config = dict(
    n_layer=17,
    n_head=12,
    n_kv_head=12,
    head_dim=32,
    positions='learned',
    attn_scale=0.177,
    init_std_qkv=0.0196,
    init_std_up=0.0196,
    lr_mult_qkv=0.5,
    grad_clip=2.0,
    decay_shape='linear',
    doc_mask=True,
    steps=12061,
)
MLP neurons of a small language model. Each row is named by its layer, matrix (up: input weights) and neuron, and shows model dimensions 288-351. Each number is 128 + 32 x the weight over its row's rms, rounded and kept within 0 to 255.
After each neuron's rows, "fires on" lists the tokens most often at its 100 highest values on Wikipedia text that the model never trained on.

L14.up499 [159 192 195 143 162 114 154 145 163  90 129 111 161 138  87 142 160 128 113 118 131 104 152 155 108 129 128  60 141 104 135 128 127 159 112  86  92 188  80 111 107 123 167 173  66 135 132  86 158 164 131 116 155 165 159 117 139 176  42  98  76 163 147  76]
fires on: ",", ".", " ", "201"

L14.up1378 [ 95  97 125 104 194 126 145 139  88 171 161 166 156 173 137  51 122 135 144 192 140 124 131 124 161 138 159 157 165 144 117  70 171 124  91 127 130 152 138 102 111 145 145 175  66 125 140 121 146 165 113 153  82 136 104 107 147 114  50  96 125 143 102 109]
fires on: ",", " ", "."

L4.up487 [134  91 149 133 155 142 130 171  72 233 160 150 140 135 120  96 189 132 169 160 157 129 123 161 125 106 152 103 130  89 131 129 146 128 140  98 164 160 114  53 138 162  54 119 145 148 122  89 163 118 116 119 154  87 175  94 153  86 149 117 147 159 115 128]
fires on: "201", "202", "+", " appeared"

L14.up1269 [ 59 119 168 148  82 124 109 176 137  74 126 136 117 117  89 166 128 163 167 150 142 136 158  87 124 152 115 122 116 102 142 170 101 111 118  97 176  59 131 132 129  87 106 114 110 127 148 103 147 115  98 153 105 129 146 106 191 182  95 103 158  99  73  93]
fires on: " ", ",", " |"

L14.up598 [167 114 146 163  93 136 189 124 147  84 134  84 122 111 124 162 111 106 138 134  90  92 107 151 101 120  95 116 189 120  99 121 202 117 150 112 115  70 164  95  89 147 132 143 147 126 174 104  98 129 141 148 113 158 130 133 114 161 137  77 100 117  76 184]
fires on: " ", "–", ":", " it"

L5.up244 [183 104 107 112  59 175 143 130 112 131 111 136  94 102 147 116 137 150  98 148 124 187 123 136 147 116 102 139  70 116  81 126 128 155 140 175 103 115 192  91 106  88  96 100 118 106 167 111 144 138 110 143 167 138 161  76 136 124 108 137 154  79 151  96]
fires on: ",", " by", " was"

L3.up493 [155 117 124 124 118  88 130 139 144 133 181 140 166 155  79 102 203 101 140 179 106 146  91 110 110 111 171 132 137 119 131  79 185  53 132 189 124 146 101  79  76  58 112 176 123 143 106  24 150 139 139 153 147 104 111 132  86  83 111 133 127 101 202 129]
fires on: " on", " off", "On", " On", "-on", "-in"

L14.up1400 [100 140  69  85 150 138  78 162  99 139 133 133 127 155 151 151 152 138 111 134 115 150 108 159 106  49 129 171 122 153 101  98  98 177 143 150  89 139 145 119 158 144 116 153 154 141 153 155 175 112 135 154  94 153 105 153 148 129  73 188  85 150 116 180]
fires on: ".", " B", " V", " C", "\n", " "

L4.up611 [120 100 144 153 102  91 133 155 100 108 117 174 116 110 115 168 106 172 125  83 102 122 126 166 184  95  64  95 140  72 181  79 160 130 177 166  95 144  97 178 152 136 171 115 106 121 156 199 176 180 185 131 124 168 168 140 147 133  82 139 137  71 117 145]
fires on: " C", "ic", "c", "uc"

L5.up1378 [173 102 171 136 130 132 101 158 119 169 124 170 172 106  77  72 135 116 100 130  87 126  64 134 206 112 152 100 108  64 136 130  87 147 213 170 148 137 141  84 160 103 118 129 174 119 213  55 104 131 128 153 119 143 128 128 100 167 108 133  66 140 128 178]
fires on: ",", " |", ":", " |\n"

L4.up929 [163 162 133 161 134 148 179 144 144 206 136 117 117 156 153 179 141  68 130  78  86 177 127 157 153  60 110 116 169 159 132 147 119 146  96  52 124 141  98 111 115 142  89 109 150 165 118 135 119 134 107  99 163 119 165  78  68 135 158 129 145 151 130 119]
fires on: "'", "\""

L5.up1160 [134 123 129  85  80 178 118 121 100 145  76 108 135 136  27 145 115 136 129 128 140 159 115 156 135 141 107  81 117 113 159  86  87 139 187 152 104 145 151  97 145 172 109 105 149 152 244 108 138 153 160 125 159 188 103 101 164 129  89 148 137 142 121  77]
fires on: ",", " |", "ov", ".,", "\","

L3.up764 [127  75 104 116 113 108 161 150 136 172 137  57 168 167 152 136 104 129  83 163  64 129  85 137 144 152 119 115 197 147  90 125  62 137 109 113 164 138 172 174 152 135  93  81  78 171 162 126 196 165 227  92 105 135 116 125 117 166 115 113  87  59 158 104]
fires on: " It", " work", " Tri", "It", "-yard"

L14.up533 [113 128 127 118 139 142 137 122 149 179  68 124 179 108 140 151 100 150  98 129 122 156 157 116 118  88 153 140 148  97 112 101 113 174 169  91 128 136 116  90 178 107 121  89 167 142 114 134 118  93 126  96 141 131 138 180 100 131 172 106 155 178 142  75]
fires on: " as", " became", " was", " As", ",", " is"

L14.up1326 [133 131 145 159 170  94 121 129  85 126 167  74  92 132  76 183 147 214 124 121 165 135 115 112 192 145 113 127 155 126 163 186 123 135 138 131 164 112 132 132 126  82 102  75 129 109  64  91 100 118  90 100 142  53 129  87 171 158 127 110 131 153 148 198]
fires on: ",", " in", " to", " and", ";", " |"

L4.up994 [ 77  18 119  74 127 131 132  95 219 111 100 133 141 160 134 102 157 109  91 116 179 103  77  92 158 118 142 117 114 122  60 130 189 137 122 119 219  95 138  85 139 146 118  96  76 122 113 183 153 116 181  82 142 113 137 142  92 148  95 148 121 134 148  87]
fires on: " career", " served", " work", " role", " worked", " positions"

L3.up402 [158 161  73 111 102 141 145 150 142 139 121 154 174 121 117  86 138  96 116  75 131 163  94 152 198 142 107 117  98 115 136 130  73 108 158 100 106 145 133 130 126 140  64 141 116 165 140 133 125  94 113 109  92 121 112 154 147 160 137 187  69  77 134 150]
fires on: "==", "=", "\n\n", "-", ")\n\n", " Website"

L5.up1089 [ 71 134  73 152  87 163 101 129 132 122 157 193 101 173 172 191 138 147  90 127 153 117 148  76 124 128  53 117 121 106 123 120 126 159  92 133 124  35 131  90 139  89  86  83 189 125  85 148 134  46 103 210 106 182 151 134 148 150  65 141 141 185 109 170]
fires on: " |", " UKR", " RUS"

L14.up206 [134 143 149 139 155  97  80 152 112 208 106 113 126  94 137  70  96 144  91 162 157 137 144  82 132 105 122 106 132 190 165 119 131 106  69 110  99 113  85 119 169 161 118 121 112 142 117 128 156 141 148 157 142 121 171 189 123 153 165 112  93 118  80 119]
fires on: " |", " as", "-", " -", "|"

L3.up568 [ 85 163  98 145 109  70 151  67 133 126 159 192 127 101  71 144 114  95 133 155 105 111 124  91  68 122 128 125 209  77 149 140 161 113 133 133 103  51  81 139 187 100 143 152  78 141 116 203 124 137 113  94  84  68 105 139 141 101 166  22 174 118  82  82]
fires on: "-", "===", "==", " It", " match", "2"

L5.up455 [130 105 144 124 162  92 136 180 103 158 125 142 174  82 135 155 159 103 139 144  76 142 132 127 130 121 152 156 108 126 124 132 116 162  95 148 110  64 137  49 138 145  90  86 100 134 116 120 127 165  84 135 105 160 163 129 133 100 132 137 208 133 123 119]
fires on: "201", " be", "202", " it", "Cast", " You"

L14.up316 [ 63  98  92 155 185 130 202 160  93 110 117 161 134 156 138 109 157 147 117 135 125 101 108  97 144 168 107 155  80 146 143 153 124 129 111 154 114 129 128 102 126 121 133 135 126 151 130 139 119 115  87 152  78 121 131 170 129 189 132 179 132 113 144 203]
fires on: " ", " |"

L14.up92 [197 121 119  90  98  90 155 118 112 136 176 100 132  98 152 166 141  98 144 102 123  84 123 144  76 119 159 142 172 141  70 179 141 129 103 106 124 105 163 134 136 131 124 118  95 145 165 154  97 121 150 173 205 164 131  79 149 130  83 101  93 136 131 108]
fires on: " ", " most", " Vol"

L4.up323 [123 126  53 151 117 145  56 143 153  58  83 104 121 144  99 107 170  91 150 199  88 101 122 131 124 131 112 137 204 166 117 144  87 141  94 105 167 112 117 136 160 110 152 216 171 128 162 170 127 178 122 128 145  85  88 126 103 182  92 161  86  71  95 130]
fires on: " Total", ":", " Hol", " median"

L14.up844 [146 143 154 132 136 169 165  97 127 149 115 138 100 149 166  71 146 137 104 145  98 178 147 135 106 147 110  79 127 143  63 167 143 120  91 149 172 149  99 121  80 108 123 117 149 141 134 182 145 163 112  89 114 114  62 104 122 114  86  54 104  81  74 127]
fires on: " |", ",", ";", " Cont", "Cont", " ("

L3.up432 [119 120 113 111 177 132 132 194 101  97 174 193 111 189 135 129  70 103 118 158 135 157 113 124 114 116  13 156 125 109 123 114 136 108 145 115  80  98 170 130 139 117 160 163 133 111  41 107 176 177 186 133 135 142 119 127 174 105  98 117 146  61 109 106]
fires on: " short", " long", "198", "w", "we", " Sch"

L5.up103 [100  83  78 116 110 132  97 136 120 126  83  86 169 155 139 166 170 165 136 102 128 145 109  46  93  96 154 135  74  96 118 108 111 108 143 110 175  91 155 133 172 116 132  75  88 129 121 174 152 116 110 150 163 160 124 125 141 171 128  98  85  92 118  97]
fires on: ":", ";", " |", "|---|---|\n"

L14.up503 [152 134 152 122 167 135 122  99 174 108 130 121 146 131 164 154 136 152 155 126 209 164  89 213  84  94  84  93 171  70 175 156 146  87 102 159  75 154 112 195 139 118 105 169 109 133 129  80 177 149 133 104 112 136 175 166 159 111  95  96 113 199 148 107]
fires on: ".", ","

L5.up233 [157 168  67 149 146  73 141 165 144 143 170 139 102 134 117 152 129 136  91 168 116 123 138 134 129 122 131 132 141 177 177  92 146  97 169 172 134 105 124  80  70 164 102 158 105  54 161 137 129 116 127 110  96  57 168 111 131 131  93 169 111 175 175 119]
fires on: " to", "-", " until", "\n", ",\n"

L5.up989 [134  55 147 100  69 141  44 164 144 151 134  87  94 173 133  94 160 161 145 130 102  58 166 159 139  87 134 189  71 154 164 147 100 119  55 125 109 138  98 129 181 162 153 153 172 127 111 119 171  97 125 165  94 174  57 144  83 155  90 124 114 145 171 120]
fires on: ".", " who", ",", " along", " (", " after"

L3.up947 [144 116 111  66 123 124 149  87  36  88 186 112 160  90 148 168 131 168 167  71 113 120 140 129 106 142 127 120 136 103 119 131 119 162  48  85 141 129 110 180 119 125 104 100  84 123  63 134  58 113 152 144 147 118  79 106  67 163 158 117 115 132 158 132]
fires on: " more", " less", " gain", " most", " older", " change"

L3.up1507 [213 147 156 164 116  94 173  59 122 111 176 150 123  78 112 149 128 110 171 149 148 133 110 139 152 133 127  88 197 128 133 128 147 123 126 111 104 175  59 142  57  67  97 196 132 145  96  98  86 141 172 106 133 105 118 187 124 138 169 145 157 172 140 138]
fires on: "ip", " is", ".", "|", " h", ".\n"

L5.up1009 [ 62 181  92 103 136  63 116 144 113 199 174 158 111 155 129 185 158 123 138 145 102 167 130  81 152 126 190 112 105 129 134 102 118 120 168 149 142 119 107 108 109 143 114 163  88 158 108 123 162 162  96 172 129 113 153 172 165 118  97  87 142 171 121 153]
fires on: "-", "\n", " |\n"

L4.up781 [105 185 153 169 127 119  98  85  95 106 146 161  71 133  91 162 104 108 151 138 137 145  79 157  89 123 162  93 160 139 171 146 122 120 139 144 109 150 120 146 145 164 118 110 160 150 130 151 151 127  82  84 124 116 115  86  98 134 159 105  70  94 135 136]
fires on: ",", "),", " and", " or"

L4.up824 [150  92  97 144 131 169  90 123 103  56 104 120 134 132 113 142 206 118 175 120 132 155  98 125 115  85  84 163 149 121 172 143 149 176 111 109 165 122 105 124 120 158 115 112 123 164  79 135  77 184 174 148 147  80 120 156 112 154 111 107 102 120 151 150]
fires on: " |", ";", " other", " Goals", " main", " major"

L5.up1223 [177 148 131 115 116 206 138 106 107  94 124 126 130  91 126 198 194 111 135 169 101 140  56  86  99 145 123  90 128 145 155 101 186 149 122 126 155 100 121  84  83  91  81  50 140  75 139  76  93 103 142 154 130  83 118 198  98 129 160 146 125 104 121 147]
fires on: ",", " |", ";", ")"

L4.up1050 [176  69 106 130 112 150  70  94  72 150 181 121 170 191  89 126 120 105 163 176 158  56 101 101 239 113  96 128 176 127 121 160 153 103 146 183 119  90  99 149 104 110 130  96  96 242 146 126 114 137 205 134 101 161 186 113 133  80 130 120  96  93 140 124]
fires on: " Sc", " D", " d", " ret", " sc"

L5.up967 [ 95 102 120 112  94  55 174 138 156  99 111 107 126 110 188  97 110 118 102 128 127 153  46 130 133 168 123 118 166 180  86 112 142 107 133 193  25  94 178 191  43 127 199 110 137  97  81  83 118  99  75 138 113 123  92 132 112 136  89 112  81 134 100 136]
fires on: ".", " La", " San", " New", " Red"

L4.up1047 [148 120  87  99 180 115  93 135 184 129 115 103  91 154 179 108  82 184 139 103 126 112 187 137 141 110  99 160 146 128 144 179  60 149  95 118 158 145 124 162 179  57 139 127 169 125 105  46 146 132  91 143 100 122 126 122  71 157 172  58 125 148 122 109]
fires on: " (", " as", ":"

L5.up377 [136 130 112 138 113 120 135 131 159 144 151  90 107 103 109 143 135  95 133 130 168  94 134 115 146 139 192 134 212 149  81 137  80 156 163  86 100  92  83 163 106 131  57 143 119 116 182 155 138  92 150  91 119  91 109  89 108 133 114 152 156 124 161 191]
fires on: "-", "/", " non", " "

L14.up1176 [156 151 111 148 100  35 134 140 156 133 115 115 114 104 118 125  88 185 133 124 119 159 189  90 185 127 145 115 194 130  98 138 123  95 144 160 123 118 133 158 132 133  95 111 163 131  79  58 137 123  86 136 111  86 126 115 197 160 127 105 169 136 150 128]
fires on: " in"

L14.up21 [136 156 150 141  71  88 145 128 151 162 125 106 131 124 146 125  99 114 108 136 154  92 103 144  76 174 129 113 139 147 134 160 125 118  84 103 128 102 130  95 100 106  70 106 108 117 149 112  92 133 187  91 112 148 130 142  54 102 146 147 181 128 180 139]
fires on: " S", "L", " (", "-", "l"

L5.up965 [184 143  70  90  89 140  77 186 161 166 115  94 133 166  65 102 120 110 112  86 124 124 104 150 153 188 121 139 135  97 103  99 129 145 145  61 113 138 135 150 101 180 108 124 103 149 162 148 154 112 149 118 121 131  88 124 138 119 152 109 150 137 147 144]
fires on: "\n\n", ")\n\n", ".\n\n", " major", " particular"

L3.up368 [128 169 120 146 113 150 118 121 127 124 133 129  76 161 118 199 131 139 129 182 152 176 155  86 118  66 171 126 191 100 134 123 153 106 139 115 151 136 122 116  74  88 134 140  83 138 155  97 158 156 111 133 118  61 141 177 132 127 135 111 107  96 154 179]
fires on: " on", " /", "On", " –"

L14.up1088 [ 68 118 139 105 103 141 148 108 118 155 148 140 132 133 133 132  73  85 126 136 126 126 147  96 150 161 189 157 159  63 123  76 101 120 170 167 125 149 152 143  77 127 127 119 139 179  47 129 111 123 139 144  97   0 162 194 133 120 108 137 132 120 119  94]
fires on: " and", " of", " that", " to"

L14.up90 [ 95 126 172 199  69 124 106 178 101  89 159 168  92 120 127 104 130 138 132 165 107  97  93 102 141 169 109 109 103 119 105  71 134 101  82 143 120 132 142  94 153 167 115 127 133  96 154 184 144 174 159 154 152 132 156 152 134  70  89 117 120  80 141 133]
fires on: " and", ",", "itis", ";", " with"

L5.up1458 [166  97 158 129 174 129 139 193 159 145 154  81 135  92 159 141 109 180 166 139 120  85  97 158 141 101  80 146 116 105 160 173  66  88  31 143 186 137 193 106 160 141  91 123 132 120  61  64 203 120 185 181 149 118 143 111 135 144 116 167 111  83 130 121]
fires on: " it", " It", "It", " together"

L4.up1396 [ 89 172  88 146 111 128 158  69 138  72  94 121  53 135 156 110 131  76 132 131 123 131 148 129 147 123  66 159 160 160 121 139 100 145 105  61 164 132 157 102 166 123  89 149 121 129 102 138  95 154 108 180 141 133  65 140 111 150 137 126 139 174 114 227]
fires on: " ", " |", " m", "k", " runs", " (−"

L5.up908 [137 122 132 174  98 165  90 130 203 176 107 133 143 119 133 148 110 108 124 169 128 161 102 162 162  82  56 142  87 125 124 177  99 168 170 134 150 126 123 106 124 108 110 133  99  56 163 103  81 151  55 106 166 101 137 117 106 115  80 128 147 159  91 121]
fires on: ",", "omia", "jud", " do", "rit"

L5.up124 [121 116 125 133 100  99  86 173 138 159 109  34 173 166 101 137 101 111  98 181 180 148 129 120 131 107  63 125 142 109 141 103 123 140 105 141 101 124 157 133 202 184  69 117 114 131 166 128 159  90 145 139 106 155 158 131 163 132 198 146 138 171 115 127]
fires on: " |", ":", " -", " Storm", "-"

L5.up1219 [164 101 161 170 137 163 121  69 123 102  91  67 118 100  95 163  48  89 133 112 134 161 146 136 129 105 162 112 114 114 163 121 111 109 129  80  91 134 118  96 125 109 164 173 126 148  86 120 145 109 125 129 127 136 110  82 125  92 120 168 132 121 128 146]
fires on: "–", "-", "."

L14.up798 [ 55 124  77  89  65 131  96 112 146 117 136 163 178  92 115 171 140 108  97 152 172 180 166 120 143 141 144 123 161 107 140 152 122 141 203 167  90 135  91 149 111 122 129 159 140 109 179  96  97 151 129 137 120 141  90 166  91 139 107 115 129 145 157 171]
fires on: " (", "===", "–", " \"", " “"

L5.up866 [ 94 118  64  91 143 110  69 123 133 151 198  52 104 152 154 115 121 122 156 149 112  82 155 149 116 101 102 175 160 103 167  92  98 139 146 117  99  50 120 139 152  92  89 180 145 186 126 128 128 178 137 155 119 136 133 131 108 160 153  99  98  80 125 100]
fires on: " as", " −", " character", " v", " |"

L5.up591 [ 80 122 172 102 163 100 109 137 129 110 166 138 166  98 153 112 197 122 144 175 107 143  97 144 126 195 146 120 183 112 121 120 138  98 177 134 197  98 132 173 111 134  65 136 149 120  75  94  77 133 137 100 137 105 169  55 107 119 166 215 159 176 162 132]
fires on: "+", " \"", "-", " '", " character", " only"

L3.up990 [126 129 113  95  82  78 142 120 144 143  89 132 109  72 143 134  80 115 141 157  88 154 103 151 138 111 111  80 169 151  88 125 131  90 159 144 150 137 147 129 196 165 129 117 142 142 151 162 142  89  79 231  72 117 138 130 141 129 126  81 147 147 119 112]
fires on: "all", " s", " head", "U", " S"

L14.up1433 [153 171 124 167  93 111 111 158 158  75 115  95 109  55 147 109  86 142 172 107 121 176 121 125 120 139 143 148 138 172 140 145 113 138 125 106 126  75 168 168 128  78 153 118 109 161 125 160 119 166 182 150 129 104  50  97  86 162 154 136 148 129 124 136]
fires on: " P", "2", " |", " M", " N"

L5.up509 [167 130 147  92  40 184 111 108 168 163 118 109 163 124 164 111  90 125 174 138  63  84 119  63 118 160 180 104  40 166 130 167 129  91 135 103 153  71 100 108 159 109 106  96  60  93 155 180 170 114 131 152  89 144  93 129 127 163  89 151 123 111 102 155]
fires on: " |", ";", ",", " (", " |\n", " -"

L14.up1392 [157 157 101 144 151  96 163 140 141 192 146 142 140 134 127 142 141 162 162 129 206 162 112 162  86  92 180 142 129 119 166 112 110 136  96 108 112 159 163 133 133 131 154 126 104 141 113 104  96 127  96 154  72  55 125 168 147 141 136 153  97 129 120  83]
fires on: ",", " with", " as", ";", " in", " |"

L3.up1157 [208 120 154 154 113  89  73 146 121 151 143 166 189  98 164 111  88 129 146 120 163  69 144 104 131  81 167 127  70 142  99 118 101 133 168  88  84 153 109 160 109 111 163  65 141 137 121 126 105 134 138  68 176 194 157 156 122 149 117 134 117 119 141 157]
fires on: " St", " st", "fl", "-st", " ST"

L3.up519 [ 84 116 138 135 107 162 165 120 121 201  62  88 135 187 124 152 156 118  59 128 151 116 110 146 155 104 123 141 159  91  90  73 148 134 123 106 142 105 130  60 152 189 181  94 134 129 129 148 102 149 153  38  21 107  96 173 116  96 150 164 197 155 128 161]
fires on: ".S", "ut", " Inc", ".g", "ept"

L5.up313 [121 174 167 145 101 110 183 126 123 127 161  93 123 138 119 140 150 124 165 160 163  82 163 195 150  96 159 141 126 135  88 121  67 130 185 121  63 150 115 132 145 164  92 117 125 134  86 100  77 119 152 102 149  67 167 211 116 134 157 205 116  94 131 100]
fires on: " of", " by", " to", " Seats"

L3.up772 [120 125 110 136 183 106 112 106  86  97 108 119 108 118  92 185 101  76 118 173  72 141 104 121 164 100  76 129 156  66 168 100 151  87 137 132 142  62 129 159 108 140 126 136 108 121 103 112 134 163 173 138 147  81 160 147 117  88  36  93 146  90 150  78]
fires on: "|", "===", "====", "=="

L14.up682 [135 143 157 132 123  67 107 216 112  53 159 158 116 128  95 149 126 154 130 106 123 174 156 203 104 199 151 179 132 153 141 159 125 130 162 119 113 137 133 161 131 147  78 120  64 152 183 141  86 141  88 121 163 108  69  93 131 125 156 151 166  67 163 170]
fires on: " an", " U", " C", " P", " K"

L5.up1125 [171  73 161 142 126 138 112 130 149  96 136 101 152 138  94 172  92 110 130 141 162 106  80  77 111 119 146 205 156 107  96 165 167 130 191  57 129 203 195  96  73 100 188 160 161 182 119 141 159 108 169 100 172 110 128 136  79 159  86 148  88 158 160 131]
fires on: " |", " |\n", "100", "."

L14.up328 [149 144 152  83 133  95 134 100 120 157 141  69 126  92  86  64 126 107 161  90 167 160  92 133 100 167  98  83 132 164 124 110 145  88 115 111 103 101 113  81 114 116  50 142 125 162  98 143 131  99 146 104 186 175 115 112 166 123 140 146 178 151 101 140]
fires on: " \"", " (", " ", " '", "-", "—"

L5.up886 [114 123  80 171 139 114 132 152 122 136 108  62 121 144 185  85  99 106 131  90 138 186 105 133 121 203 142 125 165 151 132 110 116 153  56 108  95 108 117 129  95 117 145 152 154  95 120 146 152 108 112 152 106 175  82 128  73 183 130 118  90 141 146 121]
fires on: " N", " D", " |", " K", " B", " P"

L3.up997 [183 154 104 130 145 140 157 138 134 139 137 112  97 173 102 100 126  83 135 149 137 107 162 145 170 147 122 123 170 135 143 122  61 124 159 182 134 124 119 111 120 118  59 154 130 116 163 109 137 141 145 131 203 187  92 104 169 121 135  88  88 119 145 183]
fires on: " United", "%", " there", " |\n", " US"

L14.up1481 [133 173 144 164 153  56  92 170 145  96 133 151 136 153 138  91  58 134 129 185  73 163 130 120  90 117 163 133 114 114 133 103 126 137 147 126 163  88 173 148 149 147 117 156  89 125 102 196 134 142  87 146  99 149 129 175 151  98 151 122 161 106 171 202]
fires on: " P", " p", "s", " De", " H", " K"

L14.up1495 [187 143 101 112  63 106 101 168 115 139 100 116 180 122  85 142 123 113  40  79 156 147 111  79 139  89 139 168  99 131 142 152  84 134 128 161 115 143 138 144  90 158 107 165 111 172 144  80  77 131 145 109 134 159  56 166  97  85 135 189 116  66 171 161]
fires on: " \"", " (", ".", " '"

L5.up1054 [ 88 167 133 124 102 112 145  94 128 137 101  96 148 139 144 139 148 117 117 168  95 170 127 100  81  87 102 124 118  88 175 107 140 154 107  74 139 101 123 131 153 158  98 115  91  94  99 137 121 114 105 101 109 118 146  74 173 118 165 127 154 230  97 108]
fires on: ","

L5.up1423 [ 96 113 152 135 153 107 126 149  64 129 142  98  89 127 169 143  96 123 164 205 150 109  70 158 110 105 158 171 127 123  77 167  81 119 121 127  96 113 101 104 156 111 122 146  70 100  95 175 136  95 114  54 112 136 154 189 161  95 133 128  98 182 134 163]
fires on: " of", " who", " by", " for", "(s"

L14.up606 [110 121 100 172  79 149 166 116  94 111 127 126 168 173 158 100  91 148 155 104  72 126 142  89 103 175 111 103 129 146 133 180  75 195 142 167 133 161 115 103 106 108  94 107 159 156 174 156 167 130  94 184 180 133 108 152 191  67 138  81 135 142 109 115]
fires on: " m", "S", " H", " S", " M"

L14.up1361 [158 107 105 107 179 164 142 114 190 175 176 164 146 115 121  76 142 152 174 178 180 118  94  74 209 144 140  85 159 154  96 155 116 113  55 157  73 180 158 195 127 104 132  77 143 124 166 119 123 152 125 141 146 159  85 101 162 116 121  96  96 139 101 168]
fires on: " ", " N", "%"

L14.up590 [121 103 201 132 154 175 117 147  95 128 121  99 197 164 158  74 179 114 193  60 159 115 130 177 145 174 123  88 111 100 137 141 163  92  99  73 140  96  57 136 124 172 133 159 119 123 178 113  99 182 114 109 149  59 137  96  71 131 105 115 152 139 139  78]
fires on: ",", ":", ".", " |", "-"

L14.up603 [111 134 115 112 163 112 129 168 148 182 108 126 113 150  69 125 136 180 139 143 124 197  70  91 147 109 140 104 164 141 153  91 118  84 134 154 115 100 143 189 103 134 165 105 171 108  48 123 169 106  99 144 124 102 128 211 138 115 123 163  90 114 149 169]
fires on: " in", " took", " of"

L5.up598 [120 179 125 117 157 169 153 120 138 168  71 109 111 138 141 110 120 120 152 139  95 173 141  38 154 104 154 173 142 212 125  85 141 129 136  81 131 145 101 169 163 127 111  86  88 130  82 179  92 116 126 158 182 145 129  91 117 102 122  97 117  89 103  63]
fires on: "]", "\"", "'", ".", "”"

L14.up826 [109 153 144 142  96 219 113 104 114  99 159 106 135 145 184  85 122 144 135  99 149 110 106 107 140 205 105 100 138 157 113 102 127  86 109 133 157 131 143 164 141 109 114 153 136 107 144 208 112 150 132 126 147 152 170 115 109 117  52  81  83 104 166 123]
fires on: " |", ";", ",", ":", " and", " "

L5.up808 [125 118 104  91 154  92  98 130  62 183 180 152 178 106 110 161  86 149 141 113 163 137 162 126  90  69 174 165 132 163 133 143  20 157 150 190 134 111 112 111 125 113  76 173 108 124 143 116  98 101 114 170 112  86 100 192  87  80  82  97 158 151 144  97]
fires on: " with", " left", " a", " one", " in", "'s"

L14.up583 [125 171 174 199 149 147  89  82 122 132 183 176 142 125 150 172 130 129 110 132 135 147  99 179 193 134  99 130  74 154 127 145  95 111 130 133  91  37 162 100 112 129  90  91 147  85 126 145 127 132 102  74 110 109 106 149 119 104 157 114  91  70 112 145]
fires on: " is", ",", "h", " and"

L4.up575 [104  63 166 137 153 131  99  89 139 146  99  84 174 130  87 113  86 117 163 126  83 123 126 158 113 148 118 136  79 160 188 112 177 126 137  98 138 193 127 116  84 129 135 113 118 143 145 143  88  97 171  71 165 134 137 128 118 150 147 167 111 141 120 156]
fires on: " and", " &", "and", "."